Part of a small language model's weights.
Size: 11 layers, width 768, 8 heads of 96, MLP 2304 GELU, vocabulary 32768, 90.1M parameters.
Architecture: rotary positions, tied embeddings.
Training: a variant of Adam for these matrices, 10041 steps.
MLP neurons of a small language model. Each row is named by its layer, matrix (up: input weights) and neuron, and shows model dimensions 256-511. Each number is 500 + 40 x the weight over its row's rms, rounded and kept within 0 to 999. Numbers have three digits each.
A block is one neuron, or neurons of one layer that tend to fire together. After each block is what it responds to, as a language model described it from the Wikipedia text at the highest values.

L8.up1957:487434516517449511489462417499501500540494489478521528528494457491526483502585495542569421518567582542503500464548541465573524519526563581597556488407525540535488504508489469481458474516519473545439507445539519483512475508555461493481508458488531525483522535459494451469479483430540536530480499446457592436537490517504408447491517448523455426533503522471521514520448485510526507466501544494498530495522477505498492493478472488433551501479516541632459488536469489564404476523526493451445524475484530489569474490513551484421566497545518489519488567541517511504481528535511530531524465535499492502512498527474441493586474458554522490501474445431428508497449490482522508511494521494484508545521533479409496521512470480497537486461486546446518563535517513509486452406517498
Responds to: Sentence- or paragraph-ending periods and the opening paren or quote after a finished phrase, e.g. "plans.", "Night (", "Don't".

L2.up19:472488489535454437498525500477526581493449495475554517524560554456549466502492442470536454583480566506412468500498523496464493544505421526478467497505520455503497577481433528552558559506460474515502517526527434501523460568461487440581502538496493531465494486465494429528496482526572425473488519505543534578522450544537548499467419432510466555439477496500533520510487479490513449471471531512579558515472520531455511556534472476593513535481521494505469502505492511468474452524476569454571481422509461551531486494458542501414547475448485513547525525477513541428485548536416518560542501485537535475491457547468502532607546490583448486445474444439484517553568410548469541487535502572553483540429542520383492432504499514528513505481497533480561491518474482513489451515522485
L2.up410:494495505502447553480522461523503463450495507475539527492630519516602531535483532498482543505454480458494499463502577535563523484455509528492418525451527518545584478564415543495501547493497491559492509488489510418556488525512519476493454478531490452453495504531538495545483545608553542555499484532460548571559485514506574549529470523517532482531493593483494486560427469489516434512470485405501483490520528491486519508463472496533409546462480584466403477512538486516486487497480563476506480538493527542508508525519497504498502523522509514552492540521493545496449513511549509544449406459592464537525510557489499424582483469447432495442554474443517511478485467493500451467392447551446505515504494483450512470486441510539499506449470484517544519458492560539438517468616450
L2.up543:449562603476516530508474497520525515508488568478558445526511500466469490482504497482551498487516443498495452488493492489446507536564447500486439453514519477519457463506379479504502477501430525486456496532458482441496494571474487538480564485568462476529454555436497474501486520523523468555477490445523506509523545537431540476501495525486468530446472570515532439510507513560514497488518513487511523477495510508515422518528508453508437494486545535503480555499508548483542580492473547469508443545550559504507585483463500497530500555468528489604544606494478589514471538553530467490520534506403552496482526523452516534520501568498520529499539475463472509555454507532534465495518520448537493599479490555506502537504563550483435494499517574494510525479530473496493501485522509
L2.up726:511565525421472433521471473447583465514613477608524550513513526485553466554538494503548481521497456466554418520527518497541428402514523520534477505457503528493520525542501474489514558461514500464511500526578518512564525441538461597442563478511461503484533438456478515499479526580500467513493526496480412495456525454534464511603448536490551519517456525487527497520549449397512481553454483488491456466483495466465478455538512574490432594577450484461486523491463570451447507414475556520507472501525561534490518524511479431525571477570551481489530518578477476550477565454406540529480519475481471421497520483465451443434454506476426481455551479485512499511493555447489545577509515506513480502477557481532530483534524492564556546526525547509471503498525495502547456453482498
L2.up1008:548572503553551546473541479484464511503496502517444569542519485481488536595513461503564556485580515491405445541524513476422487458543477485474469460481473463576526543566533450426488547470416406524537525511466458489514489485485444511460553454457516527492492417453487461484499470524526516540540547495596442468480445592548464473527496431487581478486371542475473501491504502543527411491599431566550538472548437509496527521496467530525494525450478501464392489524457466491430453482489542497508535522490489403566458462496389546494463578560530513503492559507510557572451454454498483529490505475560540450530507527514468489506416484538510515478552500472557482515510571523507466474472501536505493488421496532488497436479485495504534534457526548535515548441484493528480503579503543
L2.up1215:482553533589543470494462508465546448436451425546503555554490471474399508548416499474503465442477513536528490524549542540520469556477511539516475496480549497538558501536511571484520584499482479467481424426545497525511491499539525490521564470490520486551537454483527490570476479542495535495492473536485463471465551530453469480509503514368510468395509520520465467529497513533526466480511458484469523509520466574449397543413499487525463530519534521545463529588518509487489532504546498442519511507434546485464536540549549474440546461490501454464490569460555590534432488516517438478504515486602451486496498508507421579498476469509471558464478462387527488510488537548513456561522460479472474548464468555450529500499441486469477551498427483454507454507513445529505546487505442
L2.up1546:516528441530483545460574557458535495477498511482516573488498429467427488505391484467498459534446485497476513577561584413534499461609509508466506476465462516487514494530480495541510590465468487551491517513563415501490514477507538528462531505552620492407483503448488503520539514522561458466474494502440520477515463553503474464481515485469498524414520555515507540558479459555550441505445487509498516531438546548450487515507457528507456557478464469586413546488531474525457530440442591533499619527539517521464515539481498475452552483492427493465513500539472467502479469528550499516465512525524450519452506444468421566506507470555435501512506469422470528503528506451537457507531447526471411515522527562489536446550468502545506500464464518481522547549455437555503482469432640
L2.up1932:496499514491467559440516426515509576532514461535546494490504463478582509473570458550616394454516508526561452501522475426501561447543512541433455464499494554485420535474450525486543549482529532485477568463490533454544539455426524458558553477577440572500550456521496508522494519509453481609497522451490497531506438484493446543578560483458508558510448448562561491526531517447469571460573545505476443551489506516523552400542468493483477508566498487498486575517587551432471468509522583519495483439541523518556502538502549457552565453571483552542455512520542513502484460526523542539518538484517432455546562511511456509483526447544496439517489489528482497475532504466474438495449447497502525473498485428515519467553492442493461486498477494430446432457519524483469492522552503
Responds to: The leading digit "1" of four-digit years (1996, 1610, 1952), mostly after "in", "mid-" or a date; weaker on sentence-starting adverbs like also, generally.

L3.up65:407519503534444456527472435526473529510498517509482576510459531524419554633508510514506545551472494456504454469484535574512511512521573531473480473430486498476524553516547560553503501492518526572527540578520453461493431474496488508524525523481460498519497538505521472517535522483544429478514507462495543451548446477443425503481431496485498443513456538419527515458418494508451460490492560480565500530520517433431480510453457449532394557577453514557492494428506530427419457428510517498496530484479464489554474530467511468546542431510441496472446542475523513476525529543515549459496473495497532541475511555486464498507581497597504467485551481497564454556474485579546482573482464521451431510507443481466500505436493549512533510515542505560486544417530490538505546485508528
L3.up169:477490467536551484467493505474460462527510484417517522546535542507487559520454533548522412497522422492518489478463527524510474428513438553409451436473443439502557570551496497558480496544463526498523495498550531482475530538455502508523496505479584549460573473492523525434477498465528457453527451522506552495523448548495498456457574442489542458526413472529474566467453454506489472531516477550523478486562461544449396520466503573546422502518549457561457473456545532494484527448496593474554480504503520500439441548469523480398604480514516481489485503446564571519486479479563488438526492585500552469492545511482529573476524494528483571459526468464529494542475528493515453491604469524524516542536408485443545474531477481500597468502506586461557472473578448559515552485517534
L3.up262:464532550456510494430512494544507513553522505488473499572461457478503584519481480519490543510504501503463464523536478465508486490457456509486507525502463532519562532532490537514465509471497483428504541522491499476483434496522545533533477532499464547527563491508485419478497559479495512519527480471521482571508480588557451542488444477486470422501393560517505478462481528449490475446510461530543497505521492436488482460396481516467478501427541517507458548533490479486460501524545476441445540471521462544481508552467507563455627463533448537539481563466517491487591497584521565481562513488485521519519570477436494443479516489495465473515480510536510544619521478579445453506528473575488520486531480496483449472477448522482449472485427571499491484437558490497509521531510468
L3.up447:507489504578501540472477470465473535546532443467466466525478529479501536489487567495550498484440454562444516547495539489538513552568431515467489447543495585449453564512474465538431529512525474513438501544444502535568520536574543469510572534480476514491453511530483489504526543538524481485577498445502439402585489498504448491526496476472474488471541532486483404539521506488480418520536479547478490430544513563539516538492470485517454476516491451549499493488517502485436532446468513464467525543466519472552494545453527563482486593488454478449531492472520476546508537480549532445615422486452472497501523444481518526485556563496509523535480420479536535489439454503561478534489418590535505514485467449487530489506529521464490467483459545593493486499508433496524560593473574
L3.up1544:474506428443462530394568476440516543442518533561496448562466495536539525543472509485540443536529517504526604456478492475545468549472519523413471451542499548522480468507399501584491449533412504522507579481598521485499508553490465487481501456491483443487481428525465459537503529559500458603487499436487508572535498484433427493519555461485545482459437494456544507469560495505531465452476432497590483572524537533405532537540471460479513486539485490567506547461548496463542512437540525514522522505556501464495503561569532516459549458538488513525475499493552503485467497478516541484513511533503466530552479454487513492482536551552503495500508427479524521556528496523489465518518449540474508532489498527527592536522504555505502526597479530571530517456520534464529487514457547
L3.up1699:469497511544454555459470501475483515501515479520471466592528548505471557504515514491458488493515534493467476524473535458454446515545480540408565467491498451514460439488489462535481534483495535475523489569505451461548475540518515498521550525467485428560535507573473438525508450511549485528450497452548598535532530531507503536508440486515462480537477510442524521515450600447460475513470544488491391479495502515443486556533488481533495518428514555539435501600465470497458526443537540456473592485504550580516508518493562480484555541504501512511413624559479496526551434497515464477521437448485510537488466449515433496475543506526447487489536518478517504582487500508470514488465457508600450457489463487488583486529409542509474413521405528497480507398560515497471512509518556
L3.up1788:502539533495501454565483512504468544532575475454491481555583490532420506581508517541458546477498478556401488507519509540445477477545497514433462471492501484473503494473467481475425493487470491582445526541532451477520531528490512454527535506485546461552486499454522516534472527495475471497511488423546545489533524487458445481444549534516499489558537615413505523535470478484504529461550538497512478529613492441443467571505460472450509461444535504594420514520498472456431519441555531531448500485535543530569490584427503506443487481511477495537412543540496470503565546478507501497493506437468581500509510524471495516429603486481478467470511491484556507534484483540508426505509475539473465541464528536546525496467489583567493481448491559483567521544536523518513462510449522
L3.up1817:473514488557436513430502468489466556519483469492538539600504527499506477517535583531534511563484467485494516450443481506585463476491510583463485504490503479457551478565489474520468512433496584525475501541545454451453515470521499497476581520484498522513577409466508538444531491445407422519549474507464497487481504525514494469511449472430510476514473486496509500499493409408429525530600461493503569555530446460493447513468454525497397523522486494586444452495467533480462505426461514468509483479540512534490560543493560456514581538499506489581467510485518561586448535561512547452535562404473445449486480449469451499500492512521477493532510501450545508539435570530466498543484493508519520490471350636551461477565451505573487503447510548479514464484570444536494534490466501
Responds to: Percent signs after decimal numbers in census demographics and population-change tables, e.g. 59.0% male, 0.2% Asian, 13.2%, plus weaker hits on numeric table cells.

L3.up67:438591511486503512457564539424452540533436460447559485501427481533478541482466456449569451468518466555558486538495513462526526473467532552503505487410456514501467543526501533547512523436513438511441461503553491470558468488503519487478550463453480571543543484478527496504509519482517539470471461502522467414487476474567512591507405494508511528419473467493424476506525505451528546500469454549521490504493400532486482518501491531568578557460478533489532550497524467537550518459529553429502464466547427482520492518540547473509493546437439520463515517442515594551374556494469438493463446503585557504505548511491447520562473493492488531434491438511521539529485496489471449501480532557520443569492417502450534486464545482482533413493469532450537477469531499485508556430467433
L3.up120:520546498504466451484469444550522485519442490495452494479552539519552503497521494530479555409508501515499574540550552546479478438584426463476463476434461545485455591538442521463485586503494476457435508523435470468531528480532527428458511502479537498595532550478518487471476532481545542514540506477541506551499523527502474453515500472529517447514527470465461546555498531507528462476456469469550529463489497487514507544508517494565462473533548500529463474503543489521463488548526506445588524464433459499528512510523482459445524528427593498542475513486579516434467493484516503537486502487573531477505472570510538505546504469493517529441539438492476511472498498553500431545514446496537522489544556551476551512540474551437517491540488458513549521555466426566494479531446504
L3.up271:476513519508449450503498441504506522454453387495564521540526518493488486507539404490505447515516470544411493484554534526465485422526417487505499542430488551499526511546534530500458549521489451567454496492510434443540533577461504508424481489521501497504513498470538491575434612564474558442497510507444432487520503494535450499462449493498563468521527477492497527475457477479480471419539594546496477480507539493452545490564485513566386483534539463521456429517489527465518468461504518507551482457491566494540469485451465516414516529545505445509474539485542504489529544492505458514485553533528558538513493549518517468518563495459494550417519552479498486429473481432523486524517458553514480489469410476546511454532517596545468569480436568499543516467446454520478520532559441
L3.up657:480526435511504446424502523469499524521467440556536518575491506549483551582537461472427453546491470497536430532529505515529515446559470475515476506462442454517531488487429504504484471469516458501493454463440550439505513505540478547494505485438571504537483527481504486519463485500516501542542509534558537499550482440564449522438435483497526520564465491469530485493548449522520579520462524482479475453461527498476560543448461562485448409539548563476498547437504501483488527499573485558456522497492450496551555504508559523447485459482436526445492528494507547511477512470488552512467485438557450530523502542433454480470514473515500501464503490472543571481464492542537453533504502544449437458564432466439510503503491527523490496526475463509555559524565470550472515510546447
L3.up954:535536535539512534467565468560504640539440513558549454575450551577503523484494495519504533502474528497468489493536533383538521428458456469441484502484551522512484545495479504433522541439463430529551544553475471567526530505458494514523531472440471512582520505544527561499516503502454450475545517522471540554455518485568506609476556541470442451465461449454552485504598490456528463500571543489561518500550497512489491519527479482527495401474477451497524475480464442470516551492501580472464481537467472440558496531467497429494520424488496423464509484526469472533480565489496546493503519466555506475520441541516471506537512548525527520483477499484549550516500531497529483495514506550536480488517363409392498515499526507463444488519505497586469523473493508447497525465438515
L3.up984:486589502476538441450438522537457562527422541558451556489528556481468601508446542531560543530495473531518541479520543508532447461517488452456522487447459461546534471518479507520500523538496456543501434556502512477478562491614490517457486484389453447463474493488587522401533482463499492433479577472499580461540499443528565520537486533502581454583478566489467509513396411451485486467476471474475546522495495507516474511477466529530471517529525525516512467533525522486516420493503507495491510520521490407572492497511440445460485541542485460461490493441446431487478494562507515432435513574498544540515489521507464487514496504475519448430478494559551558439452441506513509512497525502499500509504548469503542547539554440518504568531477575517420547528478508508513489493461503
L3.up1148:513547525556434494484568485462472466449382518455510438521479528502437496454406505468527494546493437455570471493485523531543446396508537490508484432463502479496546535497569526544506522451487492541463472495527492474486598563563528441485489514422469550472392481500525436477499513408525552494526577467536454539445422475541563506522493499503546450523532455480458494498444499496567477503478553512510492500497473498490509482440457457515469465449490508443454548530505529508529509526448472438536524511502552472464527512569469442501548444500497474452466499495468500453456454492484478428499500476480605498544454469491493474497504463497548503404560561531512498523487508518471491483479546527513485539507415524516521528533487469571537540504518457488435511479436445446430502433482515
L3.up1548:545576490531398499432433429473494533534498443447497478567467519490518498464590461516522491557503507498546460493522571506483483478525562470495500508446424443434489460520511566516474531471482406473408489474431435504533533435501457551539506559445492479565525480449497484508498503595513502480562496507494482495514467474547494599465404463494500552453542482510512540509428460438479546531504519506530497490514480486485466504487543448489533434524525496462513524486508517497468512500583621409561441482460577523502532597520525565490597477392546511482496545503506491458421486490469487487477560518493594503491491479565466531473446468482436471474529483524519551435545447434467424493518479579499542477499503527468485482505416514449484503485447494534518530513514536474472472464537486
Responds to: Word-initial "Re"/"re" piece opening a longer word or name (Reiterer, Rejects, reshaped, revelations), plus other split name pieces and table pipe cells.

L8.up56:502538518510516453444516531517539508534472451487483509504505522539468540479524436519492439483490487524517501514571524521530511460561453412494587502445494550515464475473483529410472443535404495437425445417461448486524467577561538500478566521498490415492470508500452468499469530562485497512511504539525456521441511465527530566564463463513490530394503579503495497430455507521454559505480434478533500504495508575495500510459549526493538480527462501553485509464485465469558578521536566452458470487479350525550528518429467470449465481439469487521481558481450464459487484446461529477574449510475519550504465532449485507475485474506463450491523414506516514449577419455503514572455486554478503524477489540457515524531465477530479508478460516528482530525516519565480477451528459
Responds to: Opening word pieces ending in e that begin foreign names and words, such as Ne(ftçi), Be(şiktaş), Re(iterer), Sze(ged), jal-ape(ños); also lone spaces before numbers.

L2.up210:457535489520564544500501423466402538496512529507445519568518511442517557531539447530488543411501564491503576415504547491507551476531488398504511454533466540529521489576486505547467480487529568608515518517478486466534494427484554508502514467478541524555473417449492496519566473553517509559501523506525568467459483484528450534440545525535528425491477503461499505502531508520481489517574556434531482486477503530529433518511542401482485489550521523580417542479510542487515486453478502492475502527526576460564525535487522481516582540465417478510413543440551456582451554471498475486446538519496474496598446480497506496463549524474539513461536481562564463465501539480501458464492509553454457448437453501494447551504517516478496585496579533467552445440493411547398472506465525
L2.up243:465497588475536486444539499507504544496459502572515525500570522482488547458506550450525503454496448480495465480549516491494444427523506499506482451531578528473449554504455484487396481546492421483485499521522512458499512429545411484526493418462423544527436450510500497468507493501464426497582495486482518423543501525474414467493484487502479524544535509455500542464445529573477509550541432584501518506485560548456507540479465495464533518495487456560470527448503465483467511448503531525480518535533538447539631519568532549480512505490529494493488478481498453568474542500446546500433497451464511515536520490487474493531466462505539535549451483469587475487505479573526482531533469526470549527497504523484489518526474516500566483472487457514553508454554464489480523481484567
L2.up470:514470468538513529552546503529464530471513473478440471536504539499508547504477565579545508515453502526465515539469505413512505454512591500441518445437495468530554517505518545506473544492522532525533619525585516461488531478487465444466496427533517496423536422466557543526489496517468456489514501506473492506520453431479548442535528545511497501598525537507501520525514447497499467489559454532487566539519456548500473523467502492555490477462431527491464528531556438470477540523485513486484536436487589485465492570474555501564531484526509529480479475498534423444486472536463541481477511462453458420516487446528442502545522543575432473463561539495551508488497494526428408580556511537471452490539419523534560555552465474529557500466486567524399451484542489531466519481456565
L2.up487:496545456486453509487537527548501480560541447476485538523508539462502584519546505514465437472481458572530436452467513496560491547541508487465440511470527555524482496518474517548441421509500500522479494435477540417475479544524493540490511453453484505502406452503485490484541534539446375493495460477519562572535477521501425492473463520483502558517544502444502556465425466434483459504461416593560528428535504449498536482520501484446555506429432563523468532528530494459513483480498511567488526546497463478449532533523528495445534505478428520462515473509544466498479494481538470484459538514517473540549503483481443547582488508541516465595526450535482500482494499439431435546492452579437424481492461457482569477587510485491487469528449580564562452491479398485456478476535544
L2.up1100:482507533531498494492537443398563474489495494506501482521489447515463525499501537503441509471502468486479496480547470493477534491528512571447492416536543578453482476521450498493496408541487549551480511524517492510508546551469546486494529473459483475530492477504553472488532553494479486542482489403564504520609472474499486514552543575514489488448485470491552492529494409495462554518521465513485440555578479489479505537457500537504470498505460490480494513512542492438518551499505451455523571471504601531547516508503474430446579522471490516544487554497521481463451470534490483449620444450536576570492441480470451549522560522500465542496509516575533573483451509513477498589498505556428468498450506570449508494558504518459471491522468520498456394480548489465502485599496524
L2.up1596:505528487540441517414563391481464498493525502511483452518511542482449531486465535553538499507517510505485553487545521512488433486549449496524524468480494462490491453507453502458522485492472503559475476488523496542481574402535398533521546586489507462489422497475482489482485494498569485466511478410470488486545476560553486482451521445479504555519523500484559539451440544548486516462496518466540593471586540537512539431551482437540479513504603426551480475530526481518441434440458548536496524522489450563561514546536405553500523522510478487482462509485546469536584531516405529495477500550542574503553507489512454518510435388561458504446460455520549489520418477518510504503490555547548529525460498514457442519553431558537463485542521452495458464462513486525510559517482488
L2.up1833:521506449523444394507478500500551526457537518464480526532571504504458530469528537419506481483448505492452483477458529454547542450583496491472494501465489469470464499444519541529462493515512506553477513499541466535521456533587485507568469504446551492550552539453490441522475486446487478527484471524501556421513483483461519486480458504469537456541442508455485546541453491515479542534521544492567527449490535522482441595494457482432457538505477485497442486446489479469429508445542527479474563490508497446541536529511592467492503500497474457433451502494484462510539517524469516502526452507502506455516413475543490442485478452547482498460480506520522483522540439507516501488578460584533447504583496423470551488520572481524536600498419544499537589419487483500531574524436567
L2.up2132:499513532507488500513495519499471482532478516478570516543588488492589514504448494478492473448447520451458539491523499478460532467541490506501457477514472448504461482488478468520489454487471426466447502433491474451496512533515540496536557476468490545525476481460475476540474526520510532465520480514507486606566520535463533488468534540468472486624512527521537491491540482538448504520462481524485464537473523514519408540495539550495483529504544428577499534517496518479525463445528501514543543514455513500534528590513521496520532489492481427579463522561498452517491534523476444411531581492492498528496491484495430479520509539508476525445544470512520473528465491477579548503524457561459522533488430515483482522510461532450496464522506533469484531402485428492435538563554483
Responds to: Symbols and punctuation right after numbers in statistics and tables, mainly % in census figures (21.4%), plus table dashes, unit parentheses (°C)) and title commas or parentheses.

L3.up49:393493529519479458446522438467447544489459491451475496581529529515507546540496521483501403538526513521418518379605563491548537486510470562527526518420454496469546554473444474478556529453501439554468556564570518571510531504520488555471503528528488525517558451486479462487447505509505472508539516456498490492508504555556493499453504495516536515470402511425485462447463488456513473470548513461481549477558468568456459510469494487506514530430562504546386492550572514506462466468523551513419523507486521531516539536506458547433536471438464455524492540466528554508512536471455491475501493495555536489544540480501512459493527534532439480448539489472512507475451543473447460521481533497530479484468501529464514521539456467551489527524462487555515535554474492463490503481553514
L3.up213:400514518526508495434491474480439531528467510495478475567520551503503554542513520542515429551532490516464522427631566466552511485566497529503497496444475548451550539496443456434535528412495467576482551531545573572530496524531495551496495522502478506493568471434502453503478494506504491508525469465473507438541490514560451466454501473506510471485448543448468491449446525427527448461519514456526534492550456591471478509530458470522530497424558491554399492548559527509463417476525538553453539503476460541553517529521470540443544487442463471518461576440519541537489526513467515482517498523554513484524552513494550435532564524525455471448535538455506519476423547503468481554463496515502478487499492492480538513560512503536455532499464486511499526496498444468484496489550514
L3.up558:400538480489472490465478458480430514549480494446499455558520529511516528575516516535533446574558486541470537433589556487555521484560467526506484497455455519464500515523480468425537518459492479575472551506553562553515482532538471528501484555504471483534557448471497449546439499515508507456506479441524506420531502525567469498458521489513513494482433508440515488470462539432524480496496529462521587489540454537490470496502445481513547493441530484534383476567565552482457436490525525552440535527519470575531528508539487534445518478516477472501446528459536524531472572496477514473531478564571517486535566507461568438514532513524445481480528533455535514471411518467480445529470521468506505506495492507463532517555506487503484538532460507541526522502501450457495488474565515
L3.up640:439509577520459481472526441509477538531413486487490510570549508496530495547527470539521357546557433499466556446567573452589489521551493502533492453445417504496508574498451426461578480449449455540467574550528557587528491524467488525518494521516460549496503476476551499497450547483503504509527506448448505509523532562517514460470474513494492473477426528454539468461441529464501472481527517449508546455528470521495448501504509530499586538438549522545382512505558513488432447509513531512461527517576531569493508501501457476466492443493508463513498537438575545451405554455443484474548463533563540499514542451529541477562515568536429503416529496443487503533441529513427501485416437509519458473484562483488489551560469538491514515525453498526490523496495492484474463468540458
L3.up748:392550573532483557432510472479490548556473482455507443591513542537529484574469509530473429566470501461455534479545591465549523502516493534487475517484514575460502574508455462443563532513474501509493590507536502559528523567499498561512442560514480509528538479489514494518426562455513538514512543476431464496541517537549442531439443472495532511490454490453513492439468532478555442540532470398478561476541467512479472483507510493539536551500539559508412511513528515483449441448600539498448531513472511548505495537485475545472599498434464413510492528423542544485482476458463507482523490511559543515502534425513552440538535545553452472422478444472500510514418505468489459493509504502530491447552475524437495533574445465478501507550455472545492515486502470464469494512508470
L3.up797:413501527517471491440537463490445552516468489440478503562554555530515550537478478470509417532511510552447486390599532550559538484496523544489514523440495476463514557475471465483546519478504419536460575526563508555500548512532495563486489506532510480503551461470486462472410530517533490487539523470504512490497497564542488482469505467508528522504417522434485457428474429453524476477567516445487526503556431590431453557460504474518505531448582522556409501520543527488454503498522571492422520479493540526495549527504458509421568483437497442505496555450529563529500504473421490490501501510556553478536535474510511468484512552534459472445505460464515532441462541466457459527498528513563494494464500549472499503510488460562473529516465475523486556541505490444480487464535525
L3.up1219:409520543516490444432500457473437539528425525461483511587496535526485524513525515478508427614536518533440504417569578487569486529568487535498535479432464499476522523506517410426566518454488511553416546557513559593496520526574494532527476522498522478478549436476506459486456519500527534503511465435512495488544475558553470492443466461514503488471444492435494432451443494479478482470556512445526578491540458537496449527494463497494538542467562490556394483563569518484394431466575526541479522545498550571512513543483475525438524485494468439548469528484544523481521528441452476501507527501567497520499544476517559457525503511525436463474490475448514504530383541494447435493475518503529549480459484501473511508531432490551495492548435468530466540532474519448485484505570502
L3.up2050:466521550519456456449506438512450539528440487447491502560558500520546540536494495457538429571510474531485481355551593457539516501484498525518502479429446504517490543496510467498498502509472489511491540554518524600502538545496464495509592487519514480486550490497493497505451512461551495561539473421527509501512527546521522470448491519500506489504443519451547526390463537512509454538543528448513477406513461517515451510531471520536529546469548517563386506503514510491453468444534523491459482488477497524555534526506485521445474543495481450471442519474476520504513520466441472497526503496479524455499511451493586495477505557529462494456492475495498542528471517521511463513509550524505525482432548523446481540531453434539479511561419467478519580507516502525484461515506476
Responds to: Paragraph-ending periods, often with a line break, and the pipe starting a new table row, across Wikipedia article prose and tables.

L8.up1530:424480470522503489454478465488547505529514471446477526519481471528417531497529520507490408514544449529437507494482567529533414479533468543585532490496474540476494517505555454593415536501444515537439507502501481474534490438465443471467528454522520556578517517499519483517464529506494463514522551464482507504523489503506492439464478474495473460448522498560468539478440411487485509416522467503473533485466531552439454567457462464452509504438472463470499490506478496462497568495492538490528513534428563531534503508483485477447485423492473485506513555436532510540478544484507477545465505530447525454535535490462439447472540509504531518474588542529502527497447531514560473526543535584525462586437502463449504571558512531579550403433471500519469426495483522539544551436455529
Responds to: Percent signs and closing parentheses right after numbers in table cells, plus closing quotes, commas and mid-word pieces of names and words (D'Urso, Th-urn, per-plexa).